config.toml
n_layer = 16
d_model = 320
n_head = 8
n_kv_head = 8
head_dim = 64
d_mlp = 1280
vocab_size = 12094
activation = "gelu"
norm = "layernorm"
norm_place = "pre"
norm_eps = 1e-06
positions = "alibi"
qk_norm = false
attn_scale = 0.125
bias = "all"
tie_embeddings = true
parallel_block = false
init = "trunc"
init_std_qkv = 0.0246
init_std_o = 0.00435
init_std_up = 0.0246
init_std_down = 0.00435
optimizer = "ademamix"
lr = 0.000404
lr_mult_o = 0.834
lr_mult_up = 1.32
beta1 = 0.9
lr_head = 0.0102
grad_clip = 2.0
warmup_steps = 312
schedule = "wsd"
decay_fraction = 0.798
decay_shape = "sqrt"
final_lr_fraction = 0.0
batch_tokens = 65536
seq_len = 1024
doc_mask = true
z_loss = 1e-05
train_tokens = 540000000
steps = 8240
dataset = "wikipedia_en"
MLP neurons of a small language model. Each row is named by its layer, matrix (down: output weights) and neuron, and shows model dimensions 176-303. Each number is 200 + 40 x the weight over its row's rms, rounded and kept within 0 to 999.
A block is one neuron, or neurons of one layer that tend to fire together. After each block is what it responds to, as a language model described it from the Wikipedia text at the highest values.

L3.down492,170,235,182,133,164,240,165,220,106,274,222,166,237,162,144,196,225,190,202,139,121,162,249,194,163,162,237,156,230,198,225,117,227,229,255,177,210,179,153,149,209,199,227,190,229,119,294,228,190,246,210,188,176,210,149,172,230,224,130,112,119,212,146,223,173,198,206,219,228,181,254,218,200,214,149,216,162,187,154,182,177,222,150,266,154,153,208,207,193,161,164,197,187,175,214,190,231,272,182,218,211,233,216,176,163,254,190,203,258,219,177,196,195,225,174,192,110,280,153,182,179,267,175,127,208,174,166,275
L3.down632,271,241,151,243,212,186,236,186,228,218,130,190,250,209,242,225,191,198,131,172,214,185,188,193,242,168,226,186,188,202,223,136,179,194,241,228,207,173,152,188,172,207,220,206,282,148,221,252,178,255,212,144,186,204,208,155,210,187,249,229,208,175,238,219,193,293,178,140,179,158,253,261,308,214,223,174,131,209,286,107,139,250,209,152,240,211,268,213,196,186,217,174,172,172,230,226,154,168,183,206,155,211,221,255,197,168,195,178,166,155,201,213,223,220,213,306,192,228,178,231,195,211,246,204,171,128,167,170
L3.down633,165,169,145,163,261,191,221,151,194,177,92,209,294,198,169,185,210,230,200,185,297,128,163,234,224,216,165,241,249,186,155,166,176,220,207,201,186,271,176,196,175,135,205,174,241,222,188,227,219,235,208,185,215,111,195,162,249,162,239,166,181,140,199,167,210,167,162,224,235,170,196,207,295,241,245,199,200,295,210,203,275,190,249,146,256,132,282,188,238,191,278,220,164,163,159,220,207,202,216,112,208,156,178,157,269,252,172,198,203,196,248,244,265,182,182,181,186,227,175,194,138,213,107,230,169,232,234,199
L3.down660,317,159,190,273,168,180,233,226,213,175,191,133,209,169,217,221,211,170,198,206,250,168,174,211,154,139,212,200,74,248,222,262,194,211,183,181,259,226,206,200,170,202,199,214,247,190,185,151,193,174,261,205,177,205,186,210,267,228,223,271,241,182,208,181,208,195,202,176,214,231,276,179,242,174,179,162,193,212,199,194,228,225,154,151,220,114,139,268,155,153,239,199,185,150,124,215,146,187,150,204,148,197,165,142,182,140,100,199,198,215,129,256,162,154,60,228,210,198,138,222,217,237,207,189,173,250,185,220
L3.down1047,202,194,190,136,129,208,176,226,179,142,156,212,137,193,143,244,206,197,206,153,187,207,171,242,172,168,164,250,211,193,140,237,214,241,159,232,208,211,198,236,166,243,203,165,198,223,156,237,139,229,195,149,146,230,214,166,241,217,262,184,212,157,183,157,165,57,259,160,120,202,205,199,249,103,176,152,202,292,219,179,226,151,219,183,190,168,233,256,182,135,185,226,236,214,153,132,187,266,57,205,259,247,174,110,160,176,163,196,225,219,231,204,209,227,236,210,213,232,148,221,224,212,282,249,209,233,191,225
L3.down1064,249,153,265,176,209,246,169,188,185,181,265,202,215,137,235,226,305,127,207,217,194,162,130,188,254,140,222,193,257,288,203,111,122,203,186,233,245,211,257,179,121,213,124,209,233,251,257,130,203,168,230,264,268,181,144,238,167,160,179,248,255,202,212,168,106,171,185,129,200,215,193,243,207,211,192,205,210,248,120,269,246,195,230,252,209,145,240,200,187,184,140,205,203,234,207,146,208,156,145,177,159,211,223,146,208,212,223,160,235,227,229,188,169,231,254,228,196,164,153,136,189,186,208,219,221,167,162,227
L3.down1182,213,208,161,183,108,190,178,203,170,221,156,200,228,209,345,209,186,184,222,206,172,221,244,191,156,180,274,188,196,218,235,171,205,165,245,190,241,203,181,226,246,179,198,241,127,228,250,248,188,205,207,151,218,257,80,138,185,182,140,175,218,200,194,182,169,108,298,214,224,150,207,167,245,186,265,161,162,266,197,239,150,172,191,246,196,276,184,195,201,265,181,252,227,228,197,232,162,179,263,235,244,193,254,160,237,109,194,206,167,176,221,249,241,185,168,225,231,175,248,190,223,282,226,197,235,226,167,215
L3.down1265,165,191,232,151,216,145,227,162,203,314,186,214,197,167,243,282,254,243,144,189,230,273,205,212,237,197,259,213,182,187,131,199,139,204,215,233,249,231,214,177,224,176,167,209,189,226,130,139,162,192,108,179,207,168,140,256,154,133,219,221,210,170,170,276,148,178,127,172,219,172,183,232,163,190,190,189,233,197,220,201,209,232,214,261,213,183,129,169,199,210,169,250,199,191,247,125,169,232,207,226,165,160,138,142,273,251,135,153,213,318,245,185,252,267,245,228,143,220,201,149,199,206,202,201,274,256,149,248
Description: Fires on the word piece right after a capital S (S-ent-ences, S-ur-face, S-oc-iety), and on " of" after University or Ministry.

L4.down101,266,160,212,195,174,278,215,184,185,275,144,218,219,172,258,211,166,196,187,214,184,206,196,196,205,222,197,190,223,228,274,144,245,227,181,130,226,128,284,172,209,310,168,222,214,226,156,199,208,195,199,201,205,164,151,236,234,272,199,159,156,228,139,320,233,251,242,218,155,199,175,144,263,141,278,218,204,211,230,166,205,204,213,220,138,197,184,153,178,189,186,135,214,158,189,244,179,245,186,273,158,101,163,247,202,172,191,245,213,230,185,221,171,160,163,215,214,187,249,115,244,185,214,196,185,222,214,203
L4.down753,203,166,208,233,197,252,250,156,197,213,184,186,198,227,235,228,184,219,143,173,205,180,161,164,183,217,143,235,185,191,236,186,166,310,174,147,122,193,164,183,192,261,173,183,237,170,176,201,252,246,128,300,175,207,258,286,158,246,247,267,169,257,139,297,210,195,176,206,258,256,181,167,222,230,233,225,250,223,206,222,236,208,206,222,186,206,215,217,229,192,200,136,177,162,233,177,261,179,207,190,182,116,191,192,221,132,133,153,216,176,139,265,237,202,231,251,193,190,186,138,190,261,202,214,117,200,213,176
Description: Subordinating conjunctions and relative pronouns that open a new clause, often after a comma, such as while, although, because, when, that, which.

L3.down44,236,221,111,246,271,170,254,221,212,240,200,206,219,222,153,201,211,167,123,251,173,162,229,227,186,171,264,258,205,137,230,176,189,140,191,233,194,145,136,168,149,254,300,200,176,147,175,245,214,192,243,230,207,192,179,242,218,240,167,170,169,198,248,195,160,215,251,213,177,262,171,155,251,204,208,195,208,158,147,160,197,254,169,188,211,284,178,185,206,214,205,200,276,195,238,223,119,175,166,206,204,175,174,182,185,188,217,226,211,121,179,224,196,248,154,210,163,201,151,168,189,174,128,162,181,170,196,237
L3.down78,232,142,202,92,204,256,232,247,174,143,143,259,266,216,252,217,270,165,245,232,203,223,177,202,179,181,231,186,185,164,200,199,175,187,222,94,211,265,236,176,209,209,249,262,240,216,242,186,126,187,240,191,179,223,198,214,148,210,197,232,152,214,198,243,157,202,240,193,144,291,161,170,212,218,225,237,210,261,247,203,213,172,188,115,238,149,144,204,153,151,228,214,163,168,228,205,190,165,169,261,159,150,206,194,254,193,122,194,198,182,150,228,209,196,226,213,192,218,188,209,264,238,193,106,176,263,182,134
L3.down114,230,114,168,223,210,187,311,213,166,234,208,210,196,264,231,227,209,183,206,183,188,202,174,145,137,179,197,222,231,195,240,176,159,260,262,200,228,257,212,180,180,251,200,239,234,129,166,194,232,171,166,188,182,197,161,251,148,211,254,125,249,185,210,209,213,225,252,185,196,145,145,204,277,254,190,188,187,163,219,175,199,221,222,160,166,190,225,252,227,232,265,142,144,180,194,269,258,208,232,231,235,146,190,243,194,186,148,258,132,221,146,246,261,195,182,189,161,192,267,264,207,242,221,218,172,218,194,189
L3.down167,240,174,209,216,185,233,275,226,224,212,217,197,198,220,148,201,207,157,207,230,233,208,257,253,201,271,140,271,189,148,198,180,210,238,156,128,175,309,152,222,168,193,287,322,247,143,219,260,192,162,193,246,95,178,161,170,157,212,200,207,230,218,173,244,199,209,230,223,175,152,127,218,148,232,229,199,166,158,187,167,238,202,216,127,164,192,179,213,170,193,178,172,163,214,199,209,195,235,134,204,175,269,159,207,153,179,193,218,226,193,159,210,178,133,226,214,175,226,155,164,176,108,209,235,143,174,185,205
L3.down335,217,193,275,223,184,276,246,264,259,174,190,202,190,208,215,166,210,142,260,143,231,215,144,208,176,214,142,204,244,227,169,259,200,193,229,125,154,180,251,208,236,254,199,259,235,145,194,157,202,218,178,271,159,249,244,219,225,244,234,129,204,218,208,193,205,177,261,232,176,141,214,151,231,181,101,169,147,161,164,212,245,179,231,173,216,155,208,188,192,171,197,184,217,283,219,223,221,267,141,243,156,238,173,213,152,179,228,261,222,220,115,210,195,194,155,177,195,166,167,218,184,153,272,198,165,198,254,161
L3.down702,259,200,198,262,193,226,215,191,181,259,198,205,235,219,213,215,263,244,206,205,178,189,149,275,222,160,210,182,248,239,231,174,174,195,152,193,143,181,320,277,235,210,150,197,246,149,220,172,210,150,277,177,136,274,167,227,194,228,252,189,181,230,210,309,248,142,136,175,175,176,183,223,223,227,208,168,234,226,182,201,253,266,188,194,195,203,179,201,232,167,222,269,188,206,242,203,208,185,194,226,211,178,148,148,281,231,225,219,178,190,175,165,230,220,136,202,201,222,167,226,204,152,189,170,195,194,167,235
L3.down737,264,204,174,219,204,180,168,192,205,134,243,212,174,143,208,212,181,129,281,145,238,215,179,167,212,183,208,164,235,215,152,217,173,255,204,242,266,174,211,200,197,224,267,178,240,203,178,191,185,209,213,204,232,155,205,239,225,200,134,262,203,218,211,169,227,214,194,179,301,252,221,231,231,188,232,206,219,188,135,176,181,160,178,249,238,162,160,190,207,186,174,128,245,167,164,146,178,146,264,212,172,227,198,161,137,207,214,252,194,235,188,220,260,133,158,333,200,225,231,201,238,156,255,183,238,166,209,204
L3.down747,153,259,186,164,205,209,268,245,184,254,278,229,228,192,191,184,268,239,229,212,194,165,100,199,201,205,237,193,278,230,166,195,234,169,238,286,175,148,159,250,220,278,229,194,260,209,145,188,190,156,223,217,222,216,161,260,187,196,154,149,170,209,204,197,226,241,189,255,197,150,166,178,158,203,231,173,161,164,192,140,113,174,226,243,289,233,213,158,201,203,207,151,171,182,204,229,195,267,208,262,254,161,124,167,194,188,203,240,189,150,220,175,249,203,67,232,155,260,220,227,207,220,161,247,228,193,246,137
Description: Words opening a subordinate or introductory clause at sentence start or after a comma, such as although, though, while, as, under; also fires on === section-heading markers.

L7.down518,165,201,276,185,216,276,298,235,186,204,221,281,179,253,190,230,104,221,221,231,232,153,113,151,232,221,189,119,163,196,223,135,217,194,197,209,164,175,161,181,175,295,210,172,195,265,209,169,220,243,226,196,236,156,251,168,219,254,217,226,223,227,209,215,197,228,181,248,259,211,207,197,181,165,167,206,204,169,156,194,169,146,182,223,212,276,198,241,251,141,220,170,170,209,243,189,227,211,185,197,198,225,168,191,156,222,278,205,173,174,169,209,179,201,234,284,198,165,262,251,189,211,236,171,182,197,172,229
L7.down571,190,149,284,187,231,169,193,261,248,209,251,248,263,167,140,253,152,268,154,232,202,266,269,155,225,265,231,197,146,185,177,165,144,254,160,188,140,156,214,213,208,197,207,214,218,215,128,132,152,182,202,249,155,208,153,180,226,214,198,186,178,256,265,201,187,187,200,161,160,230,230,248,210,175,257,257,169,164,185,184,175,198,169,224,190,183,266,234,216,152,177,119,203,186,181,155,120,180,193,200,198,251,233,261,223,234,236,233,149,213,204,228,153,241,282,214,239,178,169,207,189,182,160,212,218,166,113,169
L7.down739,189,161,205,163,186,175,249,250,159,169,225,221,188,199,200,215,221,222,216,163,186,155,180,181,220,279,219,131,155,191,133,135,151,293,181,141,183,252,223,160,227,198,229,171,233,203,172,205,157,189,273,211,174,231,252,177,231,197,319,147,241,186,161,260,233,176,268,191,204,200,243,260,213,131,271,188,166,237,212,201,107,161,189,142,189,207,263,231,259,156,179,242,74,167,258,230,156,182,163,162,224,291,195,238,259,213,193,177,134,202,188,165,238,251,258,170,216,188,169,176,145,257,187,200,167,165,137,269
L7.down1129,231,155,241,230,185,190,225,170,159,171,189,263,215,200,179,218,197,243,175,252,101,164,189,193,217,238,182,139,131,200,174,178,197,233,248,174,162,193,224,223,287,164,180,232,202,231,209,209,173,156,219,216,292,259,176,177,231,179,174,143,211,147,186,213,264,196,168,183,151,204,296,252,227,204,203,265,263,215,213,230,105,185,170,106,188,200,220,176,197,168,191,194,142,225,243,157,187,205,171,207,234,243,228,234,280,230,181,190,221,195,178,220,160,176,217,177,226,147,166,222,209,262,259,245,223,144,145,178
Description: The space or first digit opening a new cell in pipe-delimited wiki tables, often late columns of numbers, dates or blanks, e.g. | 10, | 3:12, | |.

L3.down31,167,232,133,166,203,261,188,207,224,214,245,173,138,161,196,173,200,198,270,236,211,242,193,144,217,194,194,278,174,220,174,176,146,185,227,233,179,216,174,208,276,176,244,261,274,160,232,186,162,195,220,202,220,265,191,184,140,235,206,179,207,235,191,164,238,205,200,250,196,152,210,154,193,177,168,228,243,190,213,210,210,221,173,242,183,150,262,235,78,172,77,280,191,128,167,166,128,178,264,165,146,196,84,157,192,170,216,199,205,187,227,206,195,166,184,242,189,261,237,257,171,162,249,176,179,159,157,201
L3.down143,218,185,179,242,156,263,211,172,223,139,155,215,239,216,202,205,276,206,214,160,174,265,127,205,244,198,177,197,182,117,138,177,190,246,191,114,150,196,167,186,160,150,133,264,241,99,198,154,180,171,211,171,235,297,261,211,229,249,202,93,181,216,174,262,185,193,160,168,222,246,226,331,267,193,100,216,198,203,229,250,224,138,234,147,206,289,252,286,169,234,309,212,156,208,200,191,239,244,207,272,150,167,168,259,276,234,215,200,232,181,168,231,235,198,136,184,205,227,183,209,225,235,180,144,205,215,179,162
L3.down241,227,151,151,208,144,186,240,236,199,181,167,202,165,228,126,238,196,199,207,178,195,222,176,261,237,210,163,268,153,239,172,165,225,226,185,226,226,200,164,270,165,198,172,236,211,142,198,190,235,111,232,199,220,256,213,103,200,215,179,232,257,225,178,194,171,239,247,102,232,198,166,192,190,196,189,177,191,183,253,222,189,168,236,231,134,229,132,241,273,166,224,232,218,198,219,230,219,251,131,199,201,249,188,224,264,178,224,229,248,238,119,165,155,172,152,203,164,215,192,252,202,230,242,221,154,201,146,209
L3.down640,189,151,162,201,214,230,304,229,168,213,177,151,181,243,225,255,209,226,174,141,136,235,120,143,215,188,152,217,212,269,171,217,132,247,181,176,207,266,254,315,184,262,219,200,228,147,126,179,216,179,191,123,183,165,203,229,216,194,196,215,215,218,243,218,143,267,193,223,187,150,187,223,223,191,223,224,195,189,266,179,245,248,164,202,211,205,188,215,180,112,148,218,265,213,170,233,182,232,262,217,201,194,188,228,243,200,185,238,192,182,226,159,263,139,184,204,196,143,179,193,184,152,164,237,289,217,140,221
L3.down671,151,161,221,209,235,153,149,180,237,149,283,188,219,148,213,228,186,201,188,274,235,180,236,227,206,179,181,198,205,206,175,222,183,225,187,151,213,154,186,193,215,123,226,242,267,185,200,203,182,248,168,245,182,188,166,238,170,180,251,183,255,207,173,184,169,219,151,195,220,126,227,193,236,223,184,223,218,202,181,147,157,215,243,246,188,158,227,183,92,244,203,176,198,200,259,226,239,161,212,147,195,277,191,168,124,190,227,155,147,256,207,138,189,224,136,156,169,137,193,240,112,150,255,209,231,154,206,233
L3.down768,20,171,188,199,149,160,247,292,229,89,148,218,129,213,128,130,231,204,165,185,227,219,234,219,208,225,125,238,186,197,183,109,204,185,210,204,151,252,167,261,242,255,228,231,222,206,185,178,201,179,218,192,220,191,249,180,182,237,270,217,222,197,268,237,231,194,200,235,182,211,182,257,237,224,183,220,248,162,203,207,222,215,120,207,223,215,187,180,159,190,220,170,227,120,177,231,192,167,185,212,254,187,192,219,151,226,239,188,245,189,159,188,206,229,193,139,190,179,193,239,217,239,196,104,163,241,152,199
L3.down974,215,218,180,165,235,216,229,155,218,273,191,148,173,257,163,202,149,207,212,207,235,189,188,187,224,202,232,231,177,230,154,271,187,209,153,278,206,215,248,253,214,210,187,209,161,195,197,213,233,201,149,199,133,226,249,195,190,178,173,170,252,208,167,177,295,260,237,204,222,224,180,176,307,203,194,271,114,135,222,231,142,221,157,163,227,185,202,121,184,208,228,173,196,236,259,235,233,200,195,194,212,204,267,203,219,196,150,248,189,144,184,166,171,239,177,147,229,156,146,237,127,127,213,173,108,257,191,240
L3.down1125,229,201,272,268,193,201,153,167,193,208,289,269,225,238,193,201,122,296,194,227,165,156,264,180,231,262,192,201,200,208,183,193,223,220,214,232,192,216,228,205,222,186,277,188,139,197,174,100,207,162,188,188,263,215,176,166,219,207,207,236,293,231,291,147,225,164,214,138,259,235,190,175,182,209,187,216,177,161,276,135,159,212,180,155,237,175,200,223,170,211,237,84,152,234,265,224,196,180,160,191,230,256,174,281,213,152,179,168,223,210,174,127,165,173,258,212,224,137,179,165,211,191,153,196,249,128,139,184
Description: Mostly the bare space token just before a number in tables and dates, e.g. after "11 March", a coordinate, or "Total votes |"; weaker on mid-word name pieces.

L4.down826,197,148,259,233,187,154,227,178,201,229,205,249,220,140,100,200,144,232,157,265,185,238,178,260,172,222,159,234,215,213,216,104,163,243,205,170,216,166,156,213,260,248,167,202,163,84,157,212,142,189,161,234,155,211,257,210,174,233,261,263,243,245,165,177,158,187,141,232,124,244,222,161,221,248,266,233,228,210,198,192,238,248,182,210,114,224,183,227,159,234,209,245,176,203,210,120,212,154,187,182,144,206,201,241,139,223,168,200,191,186,147,197,193,204,299,266,185,238,162,196,215,209,260,310,169,239,166,169
L4.down1182,189,217,206,123,143,242,186,227,167,246,237,199,217,187,124,224,238,259,203,191,263,221,184,244,227,235,225,215,152,159,192,156,175,258,208,212,201,195,227,174,171,204,213,189,175,144,250,109,248,177,208,135,214,272,237,212,224,190,278,140,188,161,142,207,189,214,247,209,148,150,208,246,186,179,151,187,205,223,143,241,201,164,254,163,189,199,218,247,108,163,170,263,150,153,128,176,166,217,179,242,199,246,174,174,298,162,186,209,171,148,144,172,265,261,206,239,190,255,162,192,166,185,169,193,158,252,150,207
Description: The middle piece of a full date, coming just before the year: a month after a day number (12 August) or a day/comma after a month (March 9,), plus phrases like summer of.

L4.down541,182,182,247,210,203,228,139,245,186,199,212,137,228,213,264,183,214,205,194,209,153,265,192,199,218,135,127,249,223,152,169,272,211,229,154,169,284,235,210,203,202,218,161,189,258,207,182,192,286,263,217,92,260,225,132,189,190,190,193,228,244,232,254,161,173,258,196,262,237,181,204,196,175,264,205,219,181,253,211,183,160,246,233,174,135,275,218,165,213,245,273,114,175,159,174,257,176,171,182,260,255,247,158,251,212,192,174,214,151,152,258,222,205,208,231,214,108,243,209,234,189,181,142,261,192,201,199,221
L4.down964,247,217,183,169,209,201,220,212,213,190,223,164,283,177,246,299,194,168,209,122,225,205,179,189,190,211,166,197,286,146,233,174,229,223,250,146,209,225,212,198,211,219,123,232,206,222,201,165,175,178,259,169,165,207,206,258,205,199,199,174,221,223,165,198,186,231,154,247,126,201,186,195,191,216,212,176,164,257,191,138,246,193,233,282,224,212,204,222,196,262,246,281,172,194,152,161,243,212,241,95,280,173,203,171,224,267,223,165,213,257,214,228,144,209,219,311,158,147,142,197,177,154,227,238,251,177,94,193
Description: Mainly "of" inside institution names like University of Iowa, College of Art, School of Architecture, House of Representatives; also periods after name initials (K. J.).

L7.down29,317,188,189,230,201,312,178,176,267,130,272,209,225,213,198,164,264,214,163,135,205,160,191,177,171,151,206,184,199,183,228,223,167,205,208,180,128,226,191,193,297,233,139,163,198,247,211,195,187,195,183,216,259,220,164,186,225,177,176,213,198,173,182,237,160,211,174,219,300,210,158,217,218,171,229,148,132,230,209,262,125,188,200,151,242,207,192,215,147,182,141,220,201,256,131,184,252,178,194,194,137,213,218,210,167,196,163,159,229,177,195,190,225,228,157,162,176,181,174,198,196,147,214,163,217,207,237,115
L7.down32,76,182,173,189,190,178,186,241,207,213,170,235,227,172,245,225,160,144,213,234,209,163,238,198,173,219,196,182,241,178,284,155,133,154,197,190,216,245,147,241,97,202,228,102,209,207,203,189,148,190,247,227,160,225,257,224,191,179,195,97,172,239,152,208,160,151,169,191,117,190,200,196,246,185,147,268,213,224,168,190,218,206,224,193,213,203,174,202,176,235,199,221,129,160,224,144,254,162,245,172,148,240,213,194,216,229,176,158,210,227,227,194,148,180,241,238,173,190,207,224,140,270,133,216,193,223,202,235
L7.down55,183,117,233,172,191,200,218,195,212,140,203,173,300,177,149,186,200,142,156,120,209,194,182,184,147,233,217,281,185,202,167,160,131,167,145,190,161,193,207,211,271,190,233,235,277,169,202,274,200,153,175,243,202,232,297,242,245,201,226,185,239,170,172,151,167,161,181,105,207,201,163,189,262,233,157,196,155,155,188,184,276,178,220,237,182,207,202,123,177,169,188,186,270,152,228,173,257,241,219,212,206,161,119,170,298,229,203,207,169,147,114,196,200,166,214,183,184,162,188,165,198,154,114,239,205,239,186,166
L7.down217,166,154,215,192,128,253,214,299,178,152,202,173,292,226,222,183,202,209,196,160,233,131,173,162,226,175,132,260,199,94,204,147,234,203,149,238,195,188,232,202,177,199,160,189,197,116,150,187,163,191,228,218,195,172,175,148,156,181,207,224,206,117,257,197,214,99,265,192,264,175,204,202,132,222,161,205,222,267,249,194,165,225,240,134,158,226,173,259,216,152,315,170,175,223,239,177,244,176,214,159,178,227,202,208,194,217,201,183,201,202,157,235,226,154,232,208,215,149,222,221,213,86,206,212,216,110,223,192
Description: Short second word pieces right after a one- or two-letter opening fragment, in any kind of text: gl+ab(rous), n+ost(algia), N+ut(rition).

L7.down158,206,163,175,180,176,204,163,266,196,198,270,131,226,194,191,172,134,202,217,208,191,283,210,188,232,221,225,167,270,153,171,201,228,173,180,238,168,134,232,203,152,153,190,214,163,228,168,203,189,207,286,197,204,225,182,116,199,155,183,153,174,205,183,209,144,195,279,204,180,203,187,239,176,206,272,247,243,235,180,251,161,238,231,146,203,170,224,183,201,206,227,178,242,210,231,231,185,179,240,235,179,212,201,204,224,218,258,228,142,155,199,187,246,265,219,196,180,139,133,195,212,138,170,261,196,272,220,148
L7.down172,174,147,171,192,169,230,217,223,184,179,267,257,170,151,211,170,190,175,147,205,193,231,183,214,265,243,209,220,217,247,207,227,221,245,175,178,235,167,153,209,257,173,132,331,259,200,255,176,200,152,190,230,234,300,155,175,152,241,198,189,129,201,277,190,174,157,221,140,257,238,203,133,212,223,219,169,170,229,140,229,206,188,287,168,202,156,201,154,268,201,116,243,229,186,227,211,240,220,222,179,168,120,211,190,158,217,153,199,194,194,259,175,224,237,220,282,231,158,220,213,170,182,171,181,163,130,227,127
L7.down755,160,173,193,184,213,231,231,182,189,141,182,212,170,152,208,190,241,181,161,213,210,240,244,176,267,126,192,165,186,239,264,205,241,273,201,219,246,167,139,190,202,163,187,258,244,150,264,223,240,206,201,184,226,277,246,235,172,143,202,211,189,162,164,241,205,278,268,105,284,158,163,235,205,198,256,189,171,215,224,229,177,176,190,257,191,147,145,125,209,139,202,214,285,182,292,165,208,186,176,253,215,213,170,243,165,132,186,157,239,126,240,189,265,288,193,181,202,156,137,243,161,245,210,212,180,179,182,155
L7.down1171,158,215,215,168,168,247,158,219,157,266,275,228,187,277,274,255,163,150,238,173,186,163,156,239,212,180,194,244,198,209,219,222,252,279,272,208,193,246,159,175,218,203,198,182,204,207,84,255,240,240,185,152,240,217,190,141,177,233,231,207,300,141,193,224,177,125,220,220,182,216,171,226,189,226,199,151,291,212,253,153,181,218,168,203,220,187,181,252,182,182,176,108,212,169,203,228,231,153,211,157,238,223,240,242,198,176,201,236,213,131,178,203,215,168,209,257,206,198,248,202,202,166,268,191,138,156,199,234
Description: Prepositions and conjunctions starting a time or circumstance phrase, mostly right after a period or comma, such as After, During, when, before.